Part of a small language model's weights.
Size: 8 layers, width 576, 6 heads of 96 (1 for keys and values), MLP 1728 squared ReLU, vocabulary 16384.
Architecture: RMSNorm before each block, rotary positions, no biases in attention or MLP, untied embeddings.
Training: a variant of Muon for these matrices, 336M tokens, 11656 steps.
MLP neurons of a small language model. Each row is named by its layer, matrix (up: input weights) and neuron, and shows model dimensions 144-399. Each number is 500 + 25 x the weight over its row's rms, rounded and kept within 0 to 999. Numbers have three digits each.
Before each neuron's rows, "fires on" lists the tokens most often at its 100 highest values on Wikipedia text that the model never trained on.

fires on: " and", ",", " later", " then", " but"
L5.up1056:494494493493442447515518527453512475536470476500502519456507486455535551488477490475552511513470491502491459558540486533545484541533525481517544498508513524512509509516500504503477487507503501475481497504486529468515484456515509522532523478463465498525499490495461495472477525493491472503493445480486527522517511485513448506472495490498516507514469437493489510479503508526488499486517551529478478531533458544515512472517486492526534495491501538496508514466496509505500503507488485500494447494506506515522508512552491522484534510517471522495500475509499485489515499521472468476491490509502490462506477494516508492523507494508512476502449510507480499504510495506506517489476518547480491486518486514480476508485488525501515487473512536508475566504479533538504532470462503

fires on: " New", " "
L5.up606:496498517503490485496521492486519477488510514472484514500437458513489486490539539504531490529503484477533507489493475495525508564516464481524487527474489519517537531475508528500499531529449529487515522462502533478487470495518459519486445542515477509490450513532495523531508478508519522511490517458455497527532481551460486492518470453534518487475533481484511505478526505512483484517524531511541482524501508494521524526502462504451518513502549507526488505488497501501489540505514537491475521496480446478482529480474494485501537557503530522504416478508480525497492456484477502546502414499554497496508487506473479507547528509483491456463502503533529527517485492496470519515455519525504543503496502517493509483460513546484538519456481485513542488474514528508472472487467472

fires on: " ", " |", ",", "v"
L5.up360:512513541506524501491519462490469524455525525502500488480500493552500500490456470530531479532499472515416472509519461479510474514477537528492509528470505482531500514490459556526570479486521505499525487531507503481552500496492506515476498509522514477478562494514493483517489502460510493495519515534432533517477492491509464497499503516462530514486487474509498491509465510504518498486489482498539476504494485540520480522462446517506489458531493491494503506551466493528491494499471537499516485497512505479461484503485435479515497455476500509523502479455451531490538515519498463496476509518505494500507487478501451486520488476517573499495513475503490468515540501482491513495487504528496523517534536522508488518462546502486468474463531482523467566521516476495520549555512493

fires on: ",", " and", " is", "),", " in"
L5.up1249:484526522528529484497572468522504468484497501498491492466503477508503478486476494502482509492521487520463476531523464471520491459512507524521474539516508517522495496545506540466493518520492549510516496548517540486519478543553552517518488454489485465520508500499479507514494530495511491523507521464468492471505495486502455513503526493526518500490510512517517526497495498497457484512503476490536498518523493498503563517508443495527479566475526507482518521463500507512481512451517487502518498462502486511496501472483526485499522473497477496454535496510479500578495500475475493483490469455511512458555488479491516504517522490505484506509492501480482552504520484485517545507499563459469507452542529487495510490524518498476514490489509497543539546526542521499485514507468521

fires on: " (", " \"", "/"
L5.up1628:454502481525481471497488541505548490531479505489538483508480517526505527489480518486538511484442495534475488475539527492492492504459508554532538479497492562502543497479479532519511511519524512508485499477512508468507501456546454534526493491505497524533522518539539486495498494499487480493497531505539495464501515537494497537446454487487489463525550495542545497480527517495509524518530529497500457508487511536519479499569492507513467510476515529479518484503505539536512461495498482500482463517517463496514485529517520491502485462473510477476484495501476509500490514533469508485478495467500526440471474567483495495504531506502540518512469470532491506471459499503463479524522525488506484517517492507480502482517513521476559505528517503482532496472480478512479541496523482

fires on: "E", " so", " most", " So", " ", " and"
L5.up1034:489492492504458531549463480536469496420470498501541496509498516515476456467509450523486532513510492467500472531503534508533544532495535470500467480489490522502513503509512477492493544520428466497496528502483520473493479501496519506507504497513483466539492483501541486554436476507524498470539469515504441517488496501492508531507469531460496538549551461457503499475476500473496503487506501523500512419506496511492490498513442477467502494494494498496505512532499473479481477479506501530490455538496495494526502550483534476494449481476539525474485464501531507498513486458503482475491483467480473467483467479509530478450504458525482470530472488497488475499511520475522478470473482535494489528493481523470510512502529482487531504519456501512495491505477500518477501515486474

fires on: " New", "ung", " Hong"
L5.up783:493513471517510481458517519460492549499476454503515500506499473500511443534556502471494503475553531478482505491501488465516491538461487457522505527512462496502525452516521523492488511500501510500498509531489497508496538515457510441474485516544507499442499501491530498541510533512484519462491452489458519498542491487489488508488491506482457537479544502463501504489497514474504501530490525492491543462489491482523488510468511481440532478469470511508514510491517509543496484509481498517518489514487525508474418502525468487506511523545496457490471481482517467487485483460527459559515473492524517552492503495510425482535506523467482462492491514517497510474452449512476481472507476458504518514506522480518525438483521488489514495502493502508499513482544506519482493456492513

fires on: " (", "h", "m"
L5.up1505:503476531461487479452489515480495509489500475526465523486443526484538489506473568522455480505445493512534499510497465472538466490472495514496495545549508515486546498473505494508445485524442469531495532525538484516496512467503528508480477526521497507488494517535505550543483483483500486512484477499529538465509524517494495493484454518482477467515471461496508547513507495458496476491465481533501489523477523498517480529499537521490491497499468511505515463482485486455545472492482504521515494495530488457502504487473451489517501520471479510522458540459503496479498469534452463496490495473480461453496509500499500519508504514495472484477475494513534491525500512480486474549515500503472474492481526471457476464521486508502495551504517524482543492520472471459463475474512498

fires on: " The", " the", "===", "The", "==", " United"
L5.up688:518534491479545445475519460528508500497484489496470515506544538516495486448491495491492515462476470533540537476523478494472492499513480486426485520497456490507521525525533483470495490487507488523503494506451476504498474496498473478516510518491500492482493493488482512538500525518480479509474447556496470462512527483528566520488497502540480513452507521467474496519489452487537439540490487460488467502528506483513469489489495505526462487491486461494436508512518508501454485510514536544479536486463477484507452455531487508504492527525510540530492537503478485509480497538520495491483525482552509454505464490490526515468497535474488480447491489524498462482492523502474504513473524490463510473498446530466468470501505458503482531533546465508477528493477516528510504475494483

fires on: " The", ".", "The", " the"
L5.up640:516528521482544497497509483509476492501499554501521490498491490486519569528479490525498467504465510474474503488489516464468447506548540491463468510512494494491487451437484495481467523476520512519485495463495489479494525519475507495505498496473517493490510509524484507568486549509497504520483469511515432475451538521496530478512485542505534549490479539467507479490520465480463543542487498519537490513505492465487462469510511527523435541488515504500503495496469447533482505511487494478493483523455499487474487510538528527531503477484582527529479520520522580507507476487511520460490536484491521469491504538433465510517431512528500447439499527537476516504460482525472494488540466458520554489520498516520528480476495518498516502501503495523472494539497525474471512519455483

fires on: ";", ".", " |\n", " |", ".;"
L5.up633:507462511486489531510469500514482498545527521517504503483523502504476450539488484510482468470488484510502504478454525459476537522485463550484508504517541514462495498536488556498467526491536524524504502517469521508471494516450522519486498472487462531445433497489522483502516476515489525499460470471513409510487527460489466504504495441500486492495489503502462530492485503488496523450531526489487498515463520519485479501524522513469453523522503496526513499494497474492487481529479475489471493505523496506520525507537510488480494584491521501467530543498470495545471525457476494501502482575539499508530504453514565477496466489499500499518468462494499487462504495477493509518468508521462477535486513473482520480516570502504504515535500475498506541486456485501495522487494530

fires on: " in", " T", " Bo", " o", " mi", " "
L5.up1465:515546512519509514509487529566524501482525543491475511508495517497490491490532506497483473481491481509497456505514528503457507484478465507467471500499486518507526480480483555456506460498466539530480523533508480473499516498512518537481515510522519455471480470517487517475492512518480527499527490493533472519473559500497576550472522511545511473524517486518521515481506491484541508482526476515437508504461474524505475476505456507488507521500518441512522498525512462517494474561512509505529514540493486493487518524488523492507538502531473485519484524484500521486549513535491485535503485478532508531491536483535504513452478514482484465504494519503494517524516481505485502515471484526479502528495491476533472516524538515524505527505516544514519486462495468517488501474523520

fires on: ",", "),", " are", " and"
L5.up1398:486472484477457497472539493502514538517501463496495495507503466561506493512519481505514504469530538501500499493517504452500499493528509496511492531499512462503455481482430513499532511464501480519477525532511539497480529497458464483493480473516508510499461523505489546488496506537523537500516482493514540516564508518505498543445509481485429541503491536491500490501507469520509472502534536495508485543511466466544550452507501494546438501478516524538474495503519495469467535470500469512484448498504486511468488479555496477515484475460509488502473484510504498528531529482497482480486515437520519525538468498504455531498535524486481485519527484508478506514544548476533462498502524502499480487476532526522524485520515517475557480503515465506516506497501528481525505510509520

fires on: " (", " ", " M"
L5.up139:502453536520489455531459510516505457547497485498464501509489562513559457477530529506477504563471504522514504511512520514550498493488457527483502526475507505463476479496511478495511522525482504514487447467532512464504455443481473510501500562500478487498456524521514509499514454536519515522464498506495529529500484515496505509493531499493455517520449532482507480504488458481481523517490463557506499522513548473527491494470481505468458517497551485475517465477487491502476468453502499527506482484553487501514469507517521512415506515495462528529473468465509465494480521524505525469482466473485445513512480493528514473474475518499457492525453536479512430503516545531527480506521528514496502520505530494480523481530487523494519468502532516503490512504491486491504515474479523

fires on: " has", " had", " have", " not", " ", "al"
L5.up220:502510495508512513522513521514515484455479470517516481518568508469467450505487544508487480519517484477510480546526502515501506499519551474521472488506515490476490473520497466533525521502473498528449515489516513496480520546466515505488501476493500563540474480481508469535504533495535494459492497524499490515523525485495497502493436494516497478526505494496494536535460528489474471461531468511499491518482536521473545476470532482492529502497521470501448444496475539499471522512501523516582482436515518495459512486517499494513503483486533551498497529517491494464483462502494495483481513519483504444486477517455470496483508551502517479506548459490532514451486532527500547522493537510516533525523520506493469505553533493500532490507504470500516469486484490501474496499510501

fires on: " ", "–", " (", "ev", " ="
L5.up336:517462507468489461500534500502505445494554489524480515500489519518509522486491555472501532529540501487537546494480472522500480515430489471512505493445495472541525516548486451515520469480466496498493514502527542484523499498490493480516496505506481504483471516511538523475472443514483488533461454494508482502517527490525547517480480515492522458502488512522463524525485441469488497524507502523475469505514507516474468464497508541476484514470512518522493509479512473471513506469480504506525486463515471497508514504486491480561500543525440511451465520451467482482465541494483476510473509502491526485535451516507528485475501454514488478494510567548504522503483474499513475550456513491447508499524489548488465496507504457526511502485532511539534467472511483502435527531480516

fires on: ".", " van", " der", " de", " von"
L5.up934:510523507510502483489486508487546487524464511461501493458527474493495481521498517526516477547514471459505520475471504483453456508477487538490491495450500484509539536483500558468534502484470523526451515513510521511530541483527500485491493494493480545499502524513535476464527504501480472502491493493483518434491512466545495501536505473504513499484481491534517489513467460483493482486528536465434499493516515484472449506526499462462494525473482474514503478455518574530459541442519513480518463486488537504501495507488478471432507510489486538518473500493493509521514519526456503491513505489517508481514469497485511473526511465507483522485503458555471511516485541512520447490554525463480512508568511471486517492511511499487511491481533519508508504462510466550517482502480527

fires on: " |\n", "\n", ".\n", "|---|---|---|---|\n"
L5.up1702:494468516562508496483518523534502469520497504472514503490496479524467501470477520512537497508521467503496510491458449542464467494571519510494498444473493487527512529471510473527519485515462465510518473541504573501523502501496552483515474463530487483500498499488534501500520483517484498503474508503478517526504496514521549486514481482476459507468483516489451551508500497472528527502544482497494481528507523511513445476496554505485518484438473522488509508519510468522505483509503490484519497476477453531506460472458485533492437503502480458529496510486530518484518497484516469535464492497488546511488513483503505499435468500452486528509509500529494499487507485513520494518491473470511534494481485527491531488449511526519500470483530521509502508477498547482494477461548474

fires on: " be", " to", "-", " a", " into", "),"
L5.up591:555511506506490535472564492472505482514515521506496532447489440514483509488520521469456494482507508485473507461500497497483517512494520538486521521505533526525537475445516542514479474480512475469489498482489509511518514505498482510510500486533495528509423482487484476508544528480478513476501437531481507511535511508520499446521513470525507479486502525508483496521505483555486467475478510514551463484514510519511500495455524507526459508494512519465547527487505463491501499547479485449490498474502483533498471515484494472529451502555492515499517501496466538500514492501505534534485477533538510459517489463527503509501480493536491535506511492541543495509459520490471510507569486499425541516522493486483495491545508516477512517443538496503540486499497529475492498500523512

fires on: " E", " The", "-A", "E", " he", "-E"
L5.up323:540512495483506495508489525486472450476509492501504496470530493529518491511498489511500470476496465487551492474517471464475496515479483520519504508491485503531440464498475466466506513528528536525482512516485476485497488511502446517502478482484455507482519517511523538528546511534506514516529446501519445458502505551488456541465479527506471503540517502523451491537535485542523472529515523495534505441506519478485500464510484490545496503492493524504507516512515522514509512485500489467503515518477512435474460503473580522502526522456527494516467475511503548478488482508497515489449514499522492463481489446471462497517483584515527513475539480508510500495525507476512507508504523474467512519482480521505481482478509516533535540468503511481480509496516485471510523462495535

fires on: " ", " on", "On", ":"
L5.up318:513539486477494513500504524523505504513501498522499553508528526470516512509483460464510476509502500502494481461533512523508446547511510460523494507538474485457530495532516498528495464490499517480484440479497452469489474523475553503511534534491455467526490472477551479532510465495520514532502526523463541495520489541507497543502512467514476482509498514500502532512524520484482532520520486510473525486491548524505515507504499508529495527490513530470446502491557508504469500505533490534539495466507553521498517494506474524514531528537560504447512463429510538494487467505485489502497511506505501504506489487515466515472491489472493504523466510531508496466521482504522476486492529443524501498488530510497529490443488487488528489507500537493457515529534521515482469437499493

fires on: ",", "),", " –", " was", " |"
L5.up1565:469483483543494515486470505514501468517515532490479513501454459494537478464494485536492519468518503496491485498528473478535530497479519487480508521503519510516533509459525474518530481524474490535527519522525560501492454489536508513509511498497473468462528490519497517525485512480504516482480477537496467458507480537515526508520528519513537487477465489493526542521473520513521461484483521510481469530482531476521474495566502499516512491468509468454501499474550563460471497518529478512527493484485487474489487460516499505545551498519526497499498503500517539475535453476489469479511571483489516495523497506497518458510525482525512514517493464478517540512565496467449524515518505478508499545488484484491541481519503512508542537487469461497492466454518462497485525488497502

fires on: " ", "\n"
L5.up1448:514462475477559508461537476513454514522479486474499517514474484487505467509474468513520482508514531484481525525514504504534485493499499512488514496435500502532485520489473480517490487508502550513472545480505507492465495509478468510489517512509501479488494481522547500496507493517486546494493515501490508449517497486484499456523493488527529500492507494527480521532479500460526492494546516502462515524518531471493514454486508506435516500530505482544478494477522480493517479497502483466529513511502515515486556530515454535510486496508502474507517532491491518457494437512507487495454530515516513496516483449496491541449491462452553519520518466512493515470535492467483543486513495459522490516526462469464553521476484503561561509494538496488504515512492487525510489498492511

fires on: " ", " |", "/", "-", " of", "-b"
L5.up609:500527472482502456501501532534405521533477496509520505515512491523482483465548460545522513470471448467470523483469539494508504490537512562491534466496492493465491507499512494520500489501507493467533499452492471505487469516476534510512458531554492495522477505465527486455537482496512552538491460466518473515464513486531526508500454541503479518510509475515487482492503525478503456516485500466482505517585512509532533513516492485478474532487504525505516514522451552512517500522531473448515532480531458543515530525482560517522464482487482517485498498508526488500491508503555505494490535518506503499451483524511499508491498476474495495516487509500518521503482492495468523506486496510556469518495497471449522515486488518555496493446471510480495508449482494487486508490522492

fires on: " ", "-", "–", "str", " +", " of"
L5.up1514:507534490534527478486527492480492481561485517496496482500497512506504506488530453477524478492513463537515555496488472486520475452495499519445483524506495537487533526464486483511508479484514495508517491544541524512487498515478473514491540484498522536492459516529531508515556551510497559501472515531531504486471502494490500512499507513504488507529527518470534533497537522451490522509502481458489552554510504465511530485528498520499481504487523499544536498520464534457503498516482507563499515513498529526512522508497491552483547502490535539484502479517472486540503519488521512494510461469482514479451491526472532489538467531522462496494473495499551484503484483481509529507537464519508475533543495485505539547526465475537474495470501497495485506500459509516467522490524511

fires on: " de", ",", " in", " La", "."
L5.up1119:528509504545514484516526521466486489507491472464462473502492460546547468498522514518478526532492441539497519519485491501489556517521473512506564475464508526481500517494490497440495531526490535500514514502507469497537517480502530462515448510508467493501538510490554508508474480520528478515479479499564500485483522506523491503536548458523520523520503486512556507536526510531476500472488448515513481492514527424493520519502499496499484479478495447508509488514544496523496532494487509493501467495505475504507529497546493501445564510492500532461468463489495493545493473551517509452503489496539461530509490477502477492526474498509466522492500533535498529496510509509528512491490522470486476509523543479441522528475579486516542476475450485521497537494508466489477542508538516

fires on: " for", " ", " For"
L5.up1218:536463475470503472472544484498483540482509481500541507491512455489487508508512476480519501479516480510478496493463489496522478513501513472466512474489509516510536497526476456508482510552537482477440525499499482505491500454497486505493521462514488486495507472441496471529509478496461495506505544534526453490532526529494489503504475499496502505522521502540480483523454499517500525504516506521523492475524499525525513499514499555446461509463513463492548524509515512476486475470497514471447561504477461519498472515500473541450535490522525490470498526475472492490508493497504505482501497513459512458517477475463540515513497514481533534484512493526511498506479502460541493546490495523460502490501472519502508525488466528507479531500467475544571480487463480554499529496505521

fires on: " |\n", " \"", "ic", " "
L5.up862:523438508523496486483441527513502497490524530486508502469507484487510456529523473516469479495541530484540489494491487526516509502531487533513533480484460574471504528531497508483517511499480497490468533527525520456487537471521471552541523513505491498498483514481493492495496496537453477503473492512510488477515495517512497584489487515512479555523471496507477493516492533512503510459476471476475514459476520508486502570499474440468514517511503508531517523482483512493507520490484504465555478502467477520516512520555558498508525460486539518512492512484514513496496510523465520516506527503466519494515472523512501503497496486494516453489515525484535541498510501493498505494532493490488513542490488493470504509495515532520510516509484539490536477460518498482531519525505484

fires on: ",", ".", ".;", ";", ".,"
L5.up1065:503519525489488532496563529528472530516490509474484527530500503504450537506537544549523504484509512481449511540487512537488485515531511515552506489517508509464499504518479519497495467517528509515554489525532507500470475473480468553531504471500487467468490516535482458523483462475465519495500516506453532499494511531504506494498455497547509529522506506527534472541557490475495475537485478484485538479463472466475473511493488511487443504481491470453513496513420531505449469484522513506493534509509528488453501497502479477456508513518465497479546491503534524507489491540512501532498511499500454494508518517497489498526481507522488492511482452515459480493470533486521477536531503522509475513497500477447528518518508488467504544482503529445552516546480542509447497507510497

fires on: ";", " and", ","
L5.up247:497536545494511519498483502498496513480489549505483476477495482505516478502527459499499474517505528479467501496488482537463474501503501526495506524510512550502559524499483485525508516509445469483545530491503490498445475543493489469477506446540489520500504495528476473480501544578488491520507481467515517508512487475477488459507514487522517526463501526532506531491494514480511512475501520518470516514484543533518436498513524497508450490529471500513502480498477490479496553538513507490468520536509511506454460435502495532490509502530499506449534483500544554515492512506455484500451486534534531503503514478463507483494468474573476488520492495536459499496535485507527467551506538489495475482479465486487527482472495465518514548505489480564476495513512497494477539494488528

fires on: ",", " he"
L5.up348:547490504488474535521531499502433484508552503499496514519518495542510475511524486551541451535518492508500524480505490524492506542474479436486492496478468487469505479462519524500509516496553462512530472493498503461506512495497451500485497514526505487520451518458434484490488491498504494536497419510471509528487524548522469491464484497479463562507447523496495504483492526530496487509556513493493567523510489494474484528462479496503499472449462460479478519500512514523489468508488518495452453456484518456499512497488513510505510521521524471467508474476517537505514500481499476480519485505540531495470522523453481478440497477541514511505455470492495512471493510457529462482491484467462512507493531527514499500506511485528510508500502509502518509475528507507484517483506535

fires on: " \"", " over", " re", " ("
L5.up363:497468513489494512530513489531466482525515493448523531504506468490496455531474458531510467521529476478537471471542460445546468487519515479501517456493509483517470518535477452442492500487552468469500520487527496481488457467488455492541490474480493527537548482477464483492469498488510519470495445514486493486480523465496509513488464484495509496540459526512497492491509468472529487561494529524501493511487532565539483476547464488486478496493483488502470516502519506523439519495499472499523535485478515487487513478498523489477543490470510508519485522501469522497513518495516555464541472493504475434487542528486501497509467480478513529439526533513511496456479453479536480496509538475483518499489495521509504484510534471518485519521484524456449468534475495503488509485471491

fires on: " ", " the", "\n", "'\n", "|---|---|---|---|---|---|\n"
L5.up431:528438492502487514491480472535505490473524514553534499526561511542529515515481498510478464555483527481514503521479479461532479494479510471531464543473494508528525479523509502548495466495487486453550513525497498467520490537496483502489496518481503453480504520502496503496496489501469515502478479513477474465503520484504500483492506483508486504472527526493513499487508484527522487491501466496503554542421505482509452460552511481545524544450521573498500518541479491508519538523504489509543525494492496524513499498468456521541513492506565523515488517521474470491506517507481511520497469537527465481500443529529453520502493476526508507470505483530457511482475496469496512482506482468504502490493513510524506512538522546503507505544502556526488491501507500477482463489526492

fires on: " (", " ", " |\n"
L5.up182:464526504521521493514493489491531503489531477502519504546520499528522547494525546487532538538533473482547528475507521487514501498525493509479483509469474501480523525488498536470458532478496495521447488506438530528459498521494504520471459522511469529504505502503461505497480476495477508509464491487478497503539506528483445508498521484561495526532509491509444504501485485526493460508458534547475470492473551524526516503512468487503450513487512523453498471535504474499470520473526482490503503494513522522485498492481488511483526554479468549472509455507479456499498471537466484517536497517484532513534466485522495540492501503437491463505502478487512530533504488473493516491505524459478501437485502473484554498513538557487519538492466488477493498513558497540528503497499521

fires on: " and", " of", ",", " for", " &"
L5.up680:517482528469504476507541505465539472483533484514479486485515483492530481474472514512536453529503473502508520533526458455497525482503478545515555532530481511489528453495474483484477505495494516483492479490475500505520524507497475521503515473500467497475488521501488532518503494503508476484515489497508493488531493511506467481528510453473499508475520507494456504508499476551489465528498484506509461503473450438467552541508463503501477511510535474488477558542516526470507530485478492482533527524484503454511469519501529467501475506487495530502519499486474502489539484487481506516517505449480459458503483509500486477498542482485495532483488474531498513505503489476504489492511547471516518498501512540518532498522538482533486501528486520473506532499494504464488505498539480

fires on: " |", ":", "′", ";"
L5.up1037:527423548491536495496490526486481501507518476486460491506487514486512506511537481492488420484488531509515463476544498519462516522515486472565494551492524490510555498519493448511491498472466466514478531477486493514496490510449511517534478477508517478488513472523494530523514491501484516509490524489507538517526493486508498548501486476509511452497492521494511485476501497501539459511524520497504497485526546545499529493477489477535522505535508508525490511465479493454485514532492467502498510462527478547503505478495493501486478509534492502475494505500452530518457521461445515528526456535474425472491497480536540503515450454522510449532483501487508492493448465494482471465540547443489515518505541503501483521528528506514455516447496496561501499515522522481493507514472477

fires on: ",", " (", " \"", "—"
L5.up1393:514523523512478542493520495479521498507503500486490530531498503507504521528501449521508476465545511498535499532530472481508499510502477535503536475486433512532544522496502543547525510538481495512507499511478537478502455483516536467520508513520496504463499453516485489511475516540490493481558486507495555514498542496420499503590488481511530475551487524500494510478541537492543465436493479521522491516471515491487468493504552505541526503484505482479507485489524472522453526484490485518496524488462498528474525519503511501502464495514486532494508530527467465506490486483533514539496505481481501494522524511509504485530483496501479463490476502489528531438474481472493540494475473536462459482497518462523477531496487535500542553453465509543470511540486487479480489511513500

fires on: " ", ",", "al", "47", "),", "."
L5.up266:505519526515490522579469492487488479488514490529501555563489502525527470469509492448527545518515519488513490507476471474496457507476555507480507485471502480511479470483509499531463496497506512508481535518512526525501505485477537515472525509513483477494462501491486501530518515540506490483472501472476491544502467512517494505493541464455526458532512461511485527545493513532513475479479470487477478485512499483504464484489486487467479493510541518494496535470493491504464495511480526507552490472534542540451488486470523524494494490480523508497505499530487524469513544481459523551485538500495519464448479498504499509457505507490518457454494519454487464513525528512526498488564509459510466510498526539513452509486498499499493521517550460508509529506546507501466465515545515

fires on: ":", "s"
L5.up484:469477528481503471499483512540523492467491454465511505460536510535516495500483516494487494491526563518509498472490502461512490505482478508516485475512489548511505501506527475532490481531525540470464478505491512514530555450464468524478500534507491495469510529530491484504458457500510530544511524485509474459507480514485490509481462484546496493483483516513538514546500531521505486511531487485460532527485494445500496486457459485504523500482515517483522490515496477487479480500542497512518508505544501483535514434494516521508520473514477504501540536496501502520529530518507492525527478489549503488478480502503508451483490511535514518511513499486476507506468494527536495513488522479529512494501506459493440475581458454513502492499517495559525514467477488519467487508487468

fires on: " Sh", "h", " The", " sh", "sh"
L5.up801:517444470518512487523471465509470515499525515496490486515483515485483485491543488533525444467530531446521541515463494509516480496524514504479486522482495517494497502527493450471497496538466542524432497474479491462511493487477495480492483540489443503513507430532510512456499543512499450538498505507476501449464497455474516522469455512469525442498511524491535553457506500476542522482512497509501459542476494526495521518527525503501494521502510530473501478481508483502517467509469479476492450511518522519455485532541500488520484487489514494498480472493517495484499482522494468459477527529504462514502506485506488466484491543513501514489493486503525530497481482491514517516503484534474461518458547485515502447542505552485491535499488487517505535501463498499466556555496493

fires on: " |\n", " The"
L5.up644:541488527567499502445493517525528513471524465491475504476511484491547504523515537520472509514495471535513500505514492501452482465513505506488489465515534497469512474488541511471446528487515507525477486534477503525479470509513497536456503500529462485470464499511485524496514509524490532532522460473463517496531467516520499539564477518520513520469461497480439493471467519532494489489491549524472517510483526466505486497530458515493499585511516565478463522545476491450498513521475501535515482513516529517523525529532545481450569504501518514514459517489522478523476526516476504508470537503525502508545513491484535543465464505516514481508493527508536531487496502499504493480497474493468524520508494505445516465457546532496506495514479477507467506478507498488516515516500565

fires on: " ", "201", "|", ","
L5.up968:462517525520527497510460514534462508492542479466509549490474479470525508494480501505527513503470455533531457498529510483492511510542497471475509480492498460466468519483499492462504522503464443487495510513528487490486540480500487491510481488515476527483477466518473565487529472498507474521515565526551466512487461488520499485533532511477493480487487482499522507516503502513529471472505442483462501474475465505509498482561511503474508490490536516507538538464522508487494515475496481460484532488517506548524460507568495513467498515465528505537542491499491476474486495513513538467540501517492500473509475517515486459482457501482452472446454469502515446520517456451533535509521505499508503537478520509506493441490515501508559530516482465490459541480489488506524486509524498

fires on: ",", "ability", " and"
L5.up1354:511494506467501543468494491505525516516511519505522519477438464494497511505502519500510514481506502515439458454514488444475504489507519492514534482504445495507541460459510546486503520452521465513550473537484505460489506486513477495517496517501521516501493504542498494504498534509496528446463547539524506519484475509507494483514501490471496505509492507480526491550497457543520482507512549500491499548453503493512528496469476496541485486468514482523495488536529490512522518518533513508564505514498528492494499479548495516497470488493485529490463500531486482512512485445490450522459477515440542489509477482511491508520472521463521477537519520504511490494532459505486486511518545505478504443502522476471495482539544478455522498548493478515569458573487516515482553488463492

fires on: " ", "oc", " pre", " (", "19"
L5.up623:502480523492539474478520519508502490490506493531494463511487494492532525462480461462497542490451491481525538459518498479502474518510508521478479393501512510541498505535514473486487519533532473508464540533487467494508497524511519504498497517536518512497506541511534479496518479449482495498508455472484495497503501512497489486475470501500480484469483465478492530479499514504477514553511489454423479505500518499492528520514447517511543532496527489448484490523486500497546501504478537502507473507516531515492512456530466557471495464544505520523505512512499477474497500500547478533522521523474486547502562510499523483503507448473540511518497519521486475486473498462527522503509485474517541525535472527506524486494491495544500520501495439516524530476543481503511465475501544

fires on: " to", " and", " one", " single", " or", "),"
L5.up1644:500513566513519556533546499478491519517499553515509501476544520460527523486517525475514498510494517510531491531463496496477517510507485485462479483511498509493481520497512551485485453452564498498478519501509458435514536490484485478532517492505536552462495517517440495482513497475501536484486459503504454484505509488524502520542507515478539507496490507495538473568517497493483495515541486510511476513469537523509503500483530494513502476493474452501477529506447547464479536527483489561505480472481497514467465506517512475485511505469493481525483505505494487507515454501488531525550479563512515554501535483501482493484445495489516512517515491488473439485524511524565520545489497550474510516519536486449462474465511530515502511473550520511505501513504534519521528559530506

fires on: " ", "–", "\n", "'\n"
L5.up227:446505523499534531467515509502440502512486534468502533499513491457546491469497431506542497486479523512515491492491496506515512482491532490499535477509475467495495497513505478540492523512451453465504505522537495464524519495509510507534513518555489506505523488501496491507509570541507513546511459495514489491468551479494496523518506499485457511447531507523513561493507490533516485461504462493513527491516485484547529498476460560519547497493517520542520526515494512490494526488501507500484544513540462545513510525507499526492500525496562551579539537503490514506508503486535524545507484504490520484483487513490504496532487524515471470471491460520495510490474486526568515463501458479510471545473500487513524530510475480486501493473496549544494471471494503548474505506503488

fires on: " l", "L", " L", " ("
L5.up64:482584508488521515459500495504519496502463496533509499463429488525522502494548494515516487495518527520533485523487471532488464538481478481474493444503492508464520486479527503470460499520526464482468505557477489492487507514529486530501462555541507478515527506471512548494500528452479530518502476528525530511528523481462544466526503500504513515533505511469525524519499506445514486530535532533515508501529517516532457491510488497530526473481541488490494515490519490495531469513551485464465516535471501454447467499541529525480504530508507511522518491474486491491488506507466441507475516513503508507487513516516493499526492467514468479526499472454510437492528492500485476507502546504508491461543491457450512550505501544536467503518498510494495491494487534505478507502466520